MLP neurons of a small language model. Each row is named by its layer, matrix (up: input weights) and neuron, and shows model dimensions 64-191. Each number is 50 + 15 x the weight over its row's rms, rounded and kept within 0 to 99.
Before each neuron's rows, "fires after" lists the tokens most often just before its 100 highest values on Wikipedia text that the model never trained on.

fires after: "\n", " =", "."
L2.up268:25 55 62 56 52 33 46 53 47 52 59 38 64 77 27 71 63 59 49 37 64 54 41 52 70 09 78 49 51 61 54 62 78 52 66 72 55 46 56 47 23 48 53 40 19 37 50 20 52 68 49 41 72 77 37 33 44 45 64 50 54 49 46 50 59 20 77 59 79 33 28 40 32 41 59 66 49 43 29 29 49 50 73 46 37 57 64 44 37 60 57 51 61 63 46 28 32 31 55 62 49 65 43 63 53 38 59 50 59 41 18 70 45 59 53 30 71 31 79 58 42 38 45 54 69 64 71 33

fires after: " T", " p", " ", " so", " P"
L2.up533:41 54 62 57 47 68 67 47 42 43 51 47 46 73 53 38 73 48 74 46 57 42 55 57 43 27 44 59 59 62 73 50 50 33 50 38 72 54 36 50 51 68 47 83 37 68 42 12 53 49 51 50 30 49 65 80 76 54 47 47 65 53 24 56 54 44 25 34 59 71 75 46 42 52 37 45 50 43 74 23 54 98 72 34 35 40 22 68 73 61 32 52 46 65 50 59 57 93 42 41 69 46 30 22 38 54 29 39 66 49 44 53 37 67 52 46 26 46 66 48 71 54 80 44 36 53 52 51

fires after: "\n", " =", ".", "===", "=="
L2.up673:29 36 66 60 32 55 47 53 35 61 26 44 59 62 69 43 38 43 45 50 60 26 57 43 33 48 72 37 77 58 59 33 31 39 38 59 60 50 48 39 66 47 42 40 35 38 54 58 60 67 33 58 35 66 13 43 39 26 70 44 63 57 44 36 41 67 72 46 49 38 30 60 63 58 61 85 39 42 43 58 28 42 59 61 44 48 51 45 61 52 56 41 54 46 72 39 66 69 65 28 63 84 10 55 48 30 38 51 40 49 44 55 73 37 50 39 69 39 65 50 36 28 47 21 63 68 51 41

fires after: "\n", ".", " A", "A"
L2.up540:50 34 58 55 46 34 50 46 36 32 30 57 39 43 22 38 55 43 46 57 90 28 66 47 43 49 43 44 41 54 68 57 64 55 54 66 57 41 71 41 26 52 50 33 65 30 53 59 60 38 65 59 38 27 24 40 61 53 44 30 31 53 40 67 64 66 69 41 32 66 49 20 92 47 61 50 74 28 23 49 54 39 47 36 52 11 57 50 35 78 63 21 55 63 01 52 49 42 70 43 43 70 56 60 48 56 41 48 38 43 29 75 50 51 45 43 46 11 40 49 59 33 60 45 75 69 75 47

fires after: ".", "\n", " =", ":"
L2.up694:39 55 33 45 55 89 52 37 53 37 37 47 50 57 51 54 45 66 64 49 90 44 59 57 78 41 47 32 58 37 40 56 51 60 64 59 49 52 56 48 48 39 49 47 37 21 32 42 42 37 55 58 42 54 44 47 50 25 54 34 78 46 68 52 80 81 82 41 36 60 66 78 52 53 59 52 20 27 35 45 68 38 77 56 43 65 58 32 32 39 69 37 76 65 52 56 70 42 37 69 62 30 64 39 43 40 41 45 59 59 53 68 41 87 39 59 65 70 51 26 55 57 47 53 57 60 38 66

fires after: "\n", "==", ".", " ==", ")"
L2.up190:49 37 21 58 50 78 46 54 64 49 55 54 41 64 37 40 39 59 63 44 38 43 56 60 48 30 31 58 48 39 66 40 62 50 66 39 63 71 75 52 50 55 55 45 48 18 72 32 66 35 37 64 46 38 67 32 51 49 61 75 53 52 36 39 30 61 62 59 56 67 08 52 69 70 63 44 44 35 68 47 27 64 31 59 74 48 40 58 40 50 46 37 84 59 41 54 57 46 58 59 52 45 68 71 54 29 25 42 78 61 71 51 26 50 57 63 28 64 40 77 53 69 43 55 67 63 64 65

fires after: ".", "\n", " |", "s", "\""
L2.up512:24 56 37 55 55 55 49 24 45 49 45 45 59 35 52 31 52 60 36 35 49 33 27 55 26 34 60 68 41 55 89 81 54 65 54 62 82 67 64 32 55 24 65 60 59 45 72 41 48 50 57 34 62 61 35 46 50 49 44 47 56 98 49 69 51 40 30 58 41 85 51 20 36 52 56 54 43 00 36 70 36 67 34 46 47 48 28 43 41 34 47 57 47 62 65 30 70 65 53 56 58 49 37 52 55 61 59 33 35 39 20 64 49 59 76 46 58 58 64 34 23 59 39 46 47 63 42 60

fires after: "\n", ".", ":"
L2.up147:37 59 42 59 31 65 60 54 49 47 75 33 52 61 54 49 54 52 36 44 70 57 50 28 39 55 70 62 60 61 38 35 31 23 71 97 31 45 37 38 58 52 53 44 22 66 63 32 97 45 64 67 55 36 47 22 51 55 27 51 36 57 33 18 49 65 27 70 42 32 69 44 79 42 52 58 44 37 54 83 67 51 45 74 38 51 56 46 72 50 60 50 34 13 33 48 34 51 20 35 42 21 48 32 52 57 61 49 49 36 45 66 45 33 27 30 57 46 32 44 28 50 89 61 30 25 50 45

fires after: "\n", ".", " |", " =", ")"
L2.up38:63 72 10 28 35 31 32 39 36 33 67 58 53 29 49 48 52 36 28 33 54 51 46 34 39 38 53 10 29 59 18 54 60 40 50 62 18 53 50 53 32 15 49 77 44 39 75 78 38 21 53 64 50 56 47 74 78 60 66 50 30 26 44 54 59 56 58 64 42 59 32 58 61 49 87 50 55 57 34 37 57 50 27 32 41 59 57 64 24 66 62 59 41 51 16 49 67 66 72 51 33 46 56 48 65 79 77 47 48 50 27 46 62 33 60 61 34 28 38 68 56 46 35 33 54 55 59 86

fires after: " |", "\n", "==="
L2.up970:49 56 21 62 54 49 46 18 68 41 09 41 25 32 45 38 46 76 56 45 27 36 39 39 42 84 51 46 65 27 59 45 29 53 63 78 32 14 45 30 53 64 58 70 28 61 39 54 63 38 52 46 58 68 44 28 54 68 39 80 58 53 64 60 49 37 25 54 43 42 79 55 48 35 46 68 57 36 66 42 73 75 53 66 51 52 27 42 33 65 70 43 54 53 37 47 34 57 54 60 63 49 71 55 56 65 52 56 41 28 50 17 58 33 65 48 72 69 17 57 48 67 72 25 50 57 50 59

fires after: "P", " P", " T", "C", "I"
L2.up922:66 65 73 52 40 46 43 54 32 45 59 62 62 41 55 34 53 58 26 73 56 33 57 84 47 65 65 64 30 43 60 62 63 60 33 67 34 57 60 62 57 45 55 38 71 57 41 43 60 60 81 41 49 54 46 33 59 43 30 54 28 46 45 66 67 44 53 42 34 47 36 32 33 65 39 35 38 65 48 83 51 46 71 31 83 70 50 84 63 36 89 59 31 49 50 48 51 61 66 52 67 53 53 32 44 52 51 51 86 54 25 47 70 44 65 60 37 53 35 53 34 55 29 28 61 36 79 45

fires after: " ", "c", " P", "P", " p"
L2.up275:55 75 55 27 38 27 42 70 35 66 30 64 49 71 30 49 45 64 63 41 32 76 48 48 70 66 56 45 84 50 58 53 56 57 54 13 63 52 32 57 25 47 53 67 34 59 57 55 47 50 44 63 61 59 57 53 77 38 63 33 26 54 80 35 34 36 21 43 65 64 66 73 72 52 69 61 76 33 73 45 58 91 53 65 27 60 38 65 54 50 30 51 54 49 61 38 73 56 46 57 22 62 18 53 68 46 41 27 53 62 59 54 42 77 52 51 38 41 00 56 48 40 55 23 28 37 55 29

fires after: "\n", "."
L2.up870:45 65 52 63 25 45 56 36 67 60 52 55 56 52 46 57 37 49 66 68 38 69 50 49 27 82 56 46 60 47 16 49 58 75 83 71 64 43 45 49 59 22 29 40 37 37 73 82 64 50 71 50 38 64 30 43 68 58 49 34 47 49 61 24 44 46 59 41 47 52 47 40 40 67 61 76 00 30 37 47 42 30 44 92 43 29 46 61 45 76 42 46 74 18 58 68 43 35 46 52 47 56 44 54 46 66 62 55 26 43 41 65 45 74 44 45 48 80 62 52 24 43 52 21 50 46 48 61

fires after: "\n", "==", " =", "."
L2.up996:41 70 77 79 56 52 54 61 47 37 58 41 36 54 42 29 50 61 48 42 68 36 37 59 63 76 43 60 54 63 51 62 66 52 87 49 36 48 58 61 44 55 35 31 35 40 69 64 52 49 31 35 19 11 86 77 58 43 29 61 52 58 33 76 44 45 55 64 55 41 37 42 63 43 52 36 20 17 24 46 54 66 58 39 56 43 45 64 54 29 53 20 40 95 49 44 62 69 00 69 36 62 49 60 58 48 43 27 33 60 55 32 75 68 48 23 53 40 50 67 49 56 30 66 63 57 65 58

fires after: "\n", "==", ".", " =="
L2.up579:59 50 29 64 39 63 50 76 55 29 49 50 44 60 04 27 66 36 52 51 19 18 45 35 59 54 50 46 69 66 67 42 41 37 45 45 40 62 35 39 25 60 51 47 44 57 45 62 43 44 44 56 55 42 44 46 35 55 90 40 40 57 48 43 55 42 68 54 39 48 41 40 34 79 64 57 51 29 60 34 40 50 45 62 57 60 62 39 37 47 33 20 84 57 32 64 52 51 66 55 55 56 23 38 55 61 28 71 65 30 73 53 42 40 24 63 47 58 31 34 79 44 44 76 55 80 70 62

fires after: " |", "\n"
L2.up627:29 55 39 79 72 10 45 40 60 68 44 55 56 45 46 72 34 69 63 67 43 56 61 57 93 68 67 53 77 28 58 69 36 23 55 62 55 51 52 56 43 17 48 71 54 34 55 54 19 49 71 57 36 77 37 59 72 42 28 57 49 73 77 78 32 30 61 67 61 55 35 43 52 30 56 36 33 57 41 54 78 72 56 41 58 20 27 39 27 69 42 45 60 39 42 53 52 40 63 59 69 43 61 82 49 35 60 52 41 53 23 66 74 24 58 63 59 43 82 39 41 51 63 27 45 61 35 35

fires after: "\n", " |", ".", "==", ","
L2.up0:46 67 62 32 56 36 61 62 59 53 42 79 66 57 35 48 22 76 52 28 57 41 48 28 35 78 46 62 74 64 56 55 46 52 67 42 70 67 82 49 54 43 23 22 51 45 44 39 31 44 44 41 54 40 68 43 43 42 52 27 68 65 39 68 43 33 45 29 68 57 28 64 68 78 41 57 24 41 43 43 63 37 33 37 28 78 47 46 51 50 51 64 65 74 24 36 46 63 71 65 68 65 32 61 51 29 31 28 45 51 29 41 73 51 58 59 49 24 52 50 54 37 69 28 42 40 47 21

fires after: " =", "\n"
L2.up470:64 30 58 62 46 75 48 47 53 36 31 72 21 46 66 54 56 25 56 67 55 29 46 75 17 43 38 56 29 52 33 70 61 60 25 41 42 67 52 43 51 19 63 54 26 75 64 60 47 64 68 39 42 36 70 45 46 48 67 59 42 40 38 41 37 52 70 73 27 38 62 48 28 55 35 57 72 63 28 51 33 69 41 43 46 18 49 52 64 45 78 55 70 40 62 35 51 39 39 44 35 34 50 61 51 70 47 59 73 54 68 30 45 44 50 51 54 43 63 39 24 74 41 66 83 46 69 00

fires after: ".", "==", " ==", "\""
L2.up876:62 51 19 21 45 67 62 71 50 39 24 51 45 25 50 06 48 44 40 63 44 52 48 47 40 68 33 62 67 56 58 60 18 46 63 65 60 31 52 44 33 49 80 60 49 38 59 51 57 58 68 38 44 48 47 83 27 64 57 33 79 45 74 72 57 50 49 37 31 34 38 45 59 45 40 33 55 64 44 64 38 41 49 73 36 55 35 67 55 32 68 46 39 42 38 53 51 58 50 71 58 74 60 42 65 33 83 65 35 34 27 19 59 74 41 49 58 58 57 57 42 71 63 58 53 60 60 77

fires after: " =", "\n", " |", ")", "---|---|---|---|", "."
L2.up815:68 78 59 51 63 45 52 31 59 62 79 52 54 59 17 68 86 58 32 92 23 37 58 78 27 18 27 47 67 54 60 44 49 54 41 68 23 52 60 41 60 49 50 55 52 35 61 42 73 37 52 50 54 53 52 33 66 65 56 36 52 59 57 52 33 70 59 52 36 59 53 58 34 09 57 24 39 45 34 47 83 53 56 48 48 91 60 44 49 47 43 43 70 42 32 41 29 54 52 42 79 54 40 49 27 71 65 56 57 31 63 29 26 37 46 43 29 59 41 26 54 18 23 68 50 44 65 38

fires after: ".", " F", " 2", " 1", " N", "1"
L2.up410:26 68 44 37 48 93 54 11 46 28 52 53 66 43 44 54 52 05 75 26 67 50 51 47 58 61 40 64 26 57 64 51 60 50 46 59 63 75 46 36 48 29 62 57 39 49 54 72 31 48 53 52 62 28 56 79 69 90 45 48 51 61 63 56 38 74 36 39 50 40 52 32 48 51 48 18 33 59 53 34 66 32 44 40 42 60 34 54 62 77 83 45 45 62 52 66 39 32 37 29 50 63 64 31 65 48 62 31 44 55 61 78 63 26 66 44 34 68 25 48 41 69 51 68 34 43 46 63

fires after: "\n", " ", "|", "E", "W", " P"
L2.up212:32 67 29 43 58 57 74 56 53 73 46 56 68 45 44 65 26 58 67 65 60 48 52 61 64 52 59 80 43 54 49 37 70 54 41 68 42 24 78 46 52 37 29 41 68 38 14 49 41 25 53 49 52 52 47 64 58 64 69 53 45 78 24 67 69 14 18 72 48 61 69 54 41 56 67 48 68 43 34 88 74 58 35 52 53 54 57 58 42 40 45 49 67 55 52 55 52 55 23 52 59 67 44 23 57 36 48 47 37 64 62 53 46 50 34 33 26 36 69 44 51 53 48 72 34 66 41 24

fires after: "\n", "=="
L2.up516:62 38 42 40 51 42 70 55 56 21 57 56 37 67 66 42 47 62 60 52 61 35 52 43 70 61 80 69 55 36 20 55 68 48 42 25 54 50 57 45 44 77 46 32 57 28 61 76 56 33 38 45 58 63 59 41 88 50 38 33 34 49 71 25 75 71 58 30 44 79 32 21 85 54 62 47 39 43 44 36 82 52 46 46 38 27 62 53 41 51 48 50 53 57 68 66 55 64 53 58 48 74 51 60 52 21 67 42 54 54 53 70 77 18 83 46 59 41 37 69 59 63 72 56 80 26 58 54

fires after: "\n", "."
L2.up160:65 46 39 57 66 52 62 54 69 32 52 29 20 76 52 56 66 63 58 63 56 63 38 51 49 46 22 57 70 57 68 32 40 53 13 48 26 40 49 51 43 32 49 56 50 69 30 63 59 56 76 59 50 48 55 29 56 56 30 49 38 65 43 25 53 85 54 43 72 45 43 50 52 48 43 32 53 42 51 39 42 39 42 72 79 40 41 52 73 38 29 64 78 56 45 72 46 46 50 84 54 75 11 54 60 29 55 81 30 53 50 51 41 61 51 68 38 35 66 36 51 47 40 20 40 54 72 55

fires after: " |", " ="
L2.up69:72 35 52 40 72 55 28 32 64 39 52 77 45 17 64 60 78 77 34 37 77 34 57 39 32 35 57 70 44 64 40 47 21 67 61 38 53 61 56 50 65 28 53 52 28 44 40 64 55 54 54 83 55 56 43 27 49 64 24 51 27 44 33 44 58 32 82 32 54 46 56 44 58 31 55 51 36 57 51 51 49 63 71 56 71 60 46 45 53 42 57 49 42 46 57 59 53 64 74 55 49 52 49 86 50 73 63 60 75 42 55 39 50 57 64 66 60 54 26 58 51 36 69 42 66 46 28 59

fires after: "\n", " F"
L2.up781:41 65 43 72 42 39 18 71 55 57 48 58 61 39 40 52 67 77 29 27 75 58 67 52 58 79 26 42 57 39 46 39 51 56 46 56 52 57 34 51 59 49 34 23 35 42 65 25 35 48 38 51 75 56 30 59 64 54 35 42 73 40 67 69 42 41 48 60 69 66 46 56 43 76 39 45 46 51 32 37 76 38 44 46 45 35 30 38 44 39 77 58 52 27 36 53 51 62 50 55 63 31 65 38 59 63 47 19 66 23 45 66 49 45 32 38 36 41 56 29 63 66 63 62 76 50 63 40

fires after: " =", "\n", "."
L2.up448:70 54 67 62 63 49 49 45 62 51 55 57 67 51 33 75 24 64 58 49 79 17 76 42 36 39 66 35 51 42 72 64 28 57 41 60 43 45 56 42 66 65 70 51 38 12 22 25 60 32 41 28 73 74 55 40 46 64 44 53 51 66 72 49 81 23 52 40 38 74 16 52 38 31 53 35 51 61 30 35 80 55 52 37 50 48 68 40 67 46 37 38 60 30 43 46 19 47 48 56 50 71 52 52 73 64 50 47 77 53 60 19 37 46 59 61 75 61 39 57 58 28 49 34 55 56 36 47

fires after: "\n", ".", "==", " =="
L2.up948:63 63 27 18 50 31 53 31 27 38 37 65 51 54 59 83 31 66 48 61 68 67 52 43 60 47 52 26 51 71 52 57 57 29 25 43 35 59 57 47 57 30 49 38 07 34 74 50 63 67 52 35 53 45 33 50 72 30 68 69 47 42 60 56 63 90 49 63 45 58 56 74 55 47 52 24 53 05 46 49 41 62 64 30 54 45 43 30 42 43 57 46 36 61 55 40 30 48 74 49 70 48 42 47 59 56 47 53 61 41 68 74 36 46 38 44 54 64 28 57 57 69 57 55 53 70 61 50

fires after: "\n", " Ma", "A"
L2.up747:43 38 17 60 29 44 49 40 44 50 60 54 78 56 57 52 78 54 70 60 63 50 62 44 41 47 25 47 26 83 60 63 39 48 58 46 36 34 37 39 62 74 53 32 40 46 69 44 53 46 41 51 62 55 23 38 65 39 52 55 50 83 59 23 64 41 76 46 60 52 36 44 33 67 77 39 47 38 30 71 48 56 43 64 38 45 32 48 70 81 63 56 70 45 72 41 32 66 40 65 54 51 40 58 62 45 38 65 54 50 57 36 48 54 31 28 79 69 73 49 56 47 39 30 61 58 57 28

fires after: ".", "°", "\n", " —"
L2.up509:56 36 52 62 57 55 80 57 41 44 49 53 41 27 33 64 46 17 39 39 39 53 55 34 29 63 44 29 38 51 71 73 57 73 44 53 74 59 77 60 34 56 71 52 37 61 43 42 39 53 24 59 40 54 70 54 69 56 15 35 64 72 49 68 56 72 53 37 56 29 34 47 63 44 73 30 65 35 29 54 33 53 49 59 74 23 51 41 41 65 64 54 48 62 59 55 38 49 51 44 53 70 49 62 32 45 80 77 42 55 57 60 53 51 30 45 79 51 03 62 53 48 45 46 63 59 66 35

fires after: "\n", ".", " =", " |"
L2.up762:37 31 51 43 51 40 31 48 49 44 45 45 48 69 30 50 52 59 66 75 29 39 33 23 55 39 52 52 45 62 62 57 62 76 53 29 22 54 41 53 62 47 52 67 50 69 63 37 53 18 39 69 34 45 09 43 54 59 42 52 56 47 66 50 42 49 66 26 62 46 82 32 50 48 36 52 32 40 70 36 47 30 39 63 67 39 36 69 45 58 34 53 59 40 67 67 49 61 36 58 52 76 41 57 64 58 36 30 63 36 09 51 40 65 62 68 68 63 57 70 18 31 40 49 43 63 82 81

fires after: " |", "==", ")", " =="
L2.up449:41 42 30 57 40 40 46 70 44 56 39 58 88 58 39 36 58 56 76 43 37 86 60 37 11 51 23 83 35 46 43 29 31 55 53 45 47 51 45 36 41 35 34 61 34 54 37 65 79 42 61 69 67 42 32 22 37 53 41 39 47 52 39 80 55 32 55 61 30 57 37 66 55 66 61 48 55 34 40 36 51 54 45 28 87 48 32 53 38 51 57 62 57 74 23 61 41 56 76 60 73 54 44 40 49 60 50 53 77 51 58 16 53 42 51 66 39 58 31 69 51 65 46 81 52 45 60 53

fires after: "E", " E", "d", "C", "Re", "---|---|---|---|"
L2.up59:60 88 30 68 63 58 58 83 70 52 57 51 81 41 48 59 67 72 42 26 78 57 58 29 25 55 31 54 70 45 54 80 42 16 81 28 55 31 32 39 45 49 39 45 32 53 32 54 48 29 44 46 61 66 40 65 60 42 43 68 69 56 41 40 55 60 40 33 62 69 60 67 24 59 06 62 36 48 54 81 31 37 69 19 48 43 57 34 41 41 64 46 49 58 26 31 50 63 33 48 42 68 49 45 66 65 46 63 12 61 17 51 27 44 53 51 61 60 29 63 42 60 76 52 56 64 62 64

fires after: " =", "\n", ".", "==="
L2.up368:59 30 57 40 52 46 54 69 59 28 57 60 36 35 58 57 63 42 49 47 83 25 17 54 46 46 47 56 46 26 19 46 56 50 84 38 31 56 40 59 45 57 38 66 69 37 71 66 53 41 63 65 51 90 32 22 69 48 56 30 43 46 39 55 54 51 65 62 15 59 42 52 68 61 64 59 29 29 28 68 56 60 55 55 17 38 30 30 53 28 55 71 56 62 53 35 47 43 50 18 60 51 39 50 22 64 63 34 63 48 41 50 51 47 61 60 68 77 47 52 51 73 46 79 60 52 55 44

fires after: ".", "\n", " |", " ="
L2.up796:27 52 69 70 51 58 54 50 73 20 71 49 77 67 50 26 56 55 30 48 61 43 42 57 38 54 18 50 61 54 79 41 61 43 41 38 92 53 73 67 51 28 31 58 31 50 41 49 51 35 62 64 71 69 54 55 41 43 51 48 37 45 63 32 46 62 69 39 52 52 38 49 49 56 35 44 62 25 63 48 61 56 17 66 34 51 48 63 49 70 53 54 54 99 11 39 54 70 38 39 19 55 56 53 49 59 23 58 25 79 43 58 47 37 60 74 36 16 49 20 49 59 41 51 46 53 75 41

fires after: "\n", "."
L2.up250:09 64 49 64 68 33 19 49 56 35 24 62 39 50 56 48 50 69 25 31 37 33 53 67 60 43 34 44 33 55 19 54 74 81 54 48 47 47 09 45 62 42 38 49 31 74 62 43 51 45 43 39 44 23 40 82 50 68 38 52 54 32 41 52 52 65 47 56 19 51 00 46 65 63 46 71 54 58 25 46 25 42 53 50 59 30 61 43 66 63 88 44 57 32 32 54 52 43 54 54 54 68 43 58 73 57 84 40 47 45 47 68 62 54 50 62 45 43 48 50 57 53 56 55 79 55 63 38

fires after: " =", " |", "\n", "==", ")", " =="
L2.up703:65 53 68 50 22 29 52 51 60 46 25 76 42 68 26 66 59 45 41 67 55 45 36 69 51 44 39 58 46 51 01 61 63 64 45 48 51 31 52 47 63 72 39 63 51 50 70 54 39 38 40 16 63 49 58 43 63 56 61 37 31 53 51 18 45 64 54 57 31 32 51 42 52 39 46 52 59 34 60 63 43 37 49 16 45 33 33 46 50 40 71 46 55 63 49 60 74 43 37 47 21 48 66 60 84 42 46 62 62 49 51 77 40 24 61 82 62 71 43 62 48 56 22 61 51 72 54 39

fires after: ".", "3", "e", "%"
L2.up106:43 73 41 47 58 63 46 46 38 58 56 67 55 26 15 50 51 32 30 53 54 68 59 55 38 42 41 45 52 36 65 73 22 30 57 42 53 69 58 40 56 69 34 54 55 43 65 25 69 26 45 52 34 35 73 55 39 30 58 55 42 60 51 59 53 48 58 56 60 63 59 29 59 37 39 21 38 39 40 36 43 82 62 36 51 29 60 55 59 45 62 57 67 42 55 16 44 60 54 56 49 47 34 74 52 39 30 34 44 77 59 56 77 68 70 65 40 70 52 42 49 50 47 48 54 23 31 50

fires after: " |", " E", "E", " P", " Ex"
L2.up8:50 59 23 56 38 42 00 48 49 30 47 57 41 63 47 61 49 32 55 31 35 60 45 56 53 34 36 64 48 65 50 46 40 40 77 53 35 49 47 38 48 33 53 52 47 67 25 46 47 34 54 61 52 89 67 51 74 50 50 47 33 42 31 57 52 73 30 32 59 76 58 56 45 65 37 54 65 45 37 85 53 58 46 40 82 51 59 70 52 47 81 64 52 53 74 48 52 56 46 63 33 51 65 54 78 54 68 39 13 52 58 67 59 61 76 43 00 76 38 61 30 38 71 65 48 41 65 27

fires after: "\n", " ", "==", ")", "tra"
L2.up146:30 46 38 55 78 53 57 57 67 70 56 48 56 52 66 27 58 43 64 43 47 31 67 73 77 45 21 48 29 53 63 71 61 35 44 38 57 69 56 33 41 73 79 38 48 62 97 48 52 39 47 59 69 43 62 55 61 34 54 54 06 48 30 34 45 34 65 50 62 69 48 39 50 54 59 45 43 46 35 52 33 45 40 68 51 63 31 53 34 49 62 32 48 21 57 26 72 59 63 36 88 42 46 81 45 43 42 40 48 48 40 74 75 38 43 24 51 52 65 49 53 46 60 53 62 49 58 62

fires after: "."
L2.up887:75 24 25 50 25 63 37 50 41 64 36 55 28 15 53 27 71 46 46 21 72 67 47 47 52 59 49 71 18 45 69 59 49 48 70 56 55 76 34 50 46 31 43 56 45 49 57 36 35 52 44 39 84 35 61 86 54 68 51 28 52 54 44 82 66 46 24 25 28 61 64 33 51 47 49 29 47 73 60 63 37 62 53 28 35 59 78 56 71 62 67 82 58 73 60 19 26 67 59 44 53 56 13 63 45 71 46 60 42 29 59 44 35 43 48 69 58 59 41 60 48 64 26 49 50 35 66 45

fires after: " |", "===", "---|---|---|---|", "d"
L2.up437:73 58 48 53 54 55 57 43 60 36 72 33 66 47 50 48 47 72 64 43 61 49 35 47 34 55 46 61 50 52 33 55 46 66 42 68 29 38 73 24 32 24 22 65 32 65 54 60 46 48 65 34 53 33 46 39 72 39 37 51 21 36 25 92 42 57 46 38 63 74 21 31 62 40 22 48 26 21 47 44 61 58 59 62 70 77 22 54 40 72 25 49 48 55 41 52 74 33 64 53 38 42 10 29 61 67 61 59 41 60 67 44 56 64 44 09 58 69 69 41 11 23 37 72 45 53 52 57

fires after: " |", ";", "."
L2.up221:16 43 44 47 34 64 23 45 33 72 75 57 32 47 35 56 57 82 37 55 59 56 44 53 57 35 43 26 38 34 58 87 34 41 47 72 68 55 71 57 47 49 54 48 48 34 45 61 24 29 79 57 64 82 26 32 63 70 63 39 35 77 55 48 60 26 42 78 59 62 32 63 45 17 57 56 67 60 22 65 53 44 60 54 60 69 50 57 38 34 73 57 47 44 43 64 42 44 48 52 63 56 63 60 57 66 70 53 55 66 47 35 82 16 58 60 51 21 47 55 25 66 47 22 34 61 47 46

fires after: "T", "W", "==", "\n", "R", "==="
L2.up57:67 49 49 42 47 46 58 59 43 33 61 51 39 68 17 30 60 36 70 51 30 49 48 74 54 43 46 30 36 40 47 80 49 24 47 65 63 29 36 42 36 63 44 56 49 58 58 32 88 36 15 42 54 41 64 74 63 42 70 58 56 46 43 56 58 52 65 18 37 46 22 46 69 56 31 65 56 63 19 50 72 52 53 75 54 64 60 61 31 61 51 54 44 59 52 67 90 49 43 29 58 60 18 27 60 66 50 44 69 52 40 46 69 64 69 54 56 54 33 69 64 61 36 49 65 45 46 57

fires after: "==", ".", "\n", " =", "===", " =="
L2.up951:79 45 59 39 41 19 40 34 67 44 29 33 51 71 64 35 49 74 30 57 33 10 53 23 49 38 64 71 55 66 29 67 74 54 77 54 37 38 50 36 61 59 62 69 61 27 48 33 37 30 28 39 62 61 27 44 37 68 49 63 11 77 42 36 41 53 65 23 51 41 41 60 37 37 50 35 60 50 37 64 45 32 59 67 40 45 57 53 67 59 81 60 43 62 32 48 56 59 50 65 39 32 49 58 48 47 42 39 57 52 47 40 37 59 66 60 54 69 34 50 65 35 58 23 60 52 78 56

fires after: " p", "P", "p", "B", " P"
L2.up395:48 44 91 55 48 73 33 46 17 43 39 70 56 58 41 74 55 61 55 33 29 29 61 45 56 31 48 56 74 37 39 38 46 66 49 40 54 40 59 71 89 32 51 52 57 65 73 39 60 48 66 58 74 46 52 81 60 37 39 63 63 44 59 24 54 75 38 46 43 65 46 60 55 68 47 36 40 81 46 46 42 61 76 27 65 54 53 51 42 43 57 59 47 31 47 36 62 73 37 41 50 44 44 50 47 52 62 56 62 56 31 47 19 42 41 56 63 54 38 54 49 70 56 39 31 48 48 45

fires after: "\n", "."
L2.up263:50 49 47 60 69 71 50 45 54 14 27 44 75 60 44 60 38 60 64 41 23 32 56 37 69 38 52 41 43 37 66 79 56 57 37 50 51 57 70 28 50 17 72 58 28 48 58 41 65 37 59 67 52 54 29 47 67 39 56 46 54 45 78 64 55 73 53 58 26 49 40 65 44 55 63 42 52 44 48 53 46 48 44 55 42 46 46 60 37 57 34 54 55 56 45 53 43 80 28 75 43 85 35 40 94 60 57 65 43 81 54 43 29 47 56 55 57 53 57 18 46 51 81 54 32 58 42 46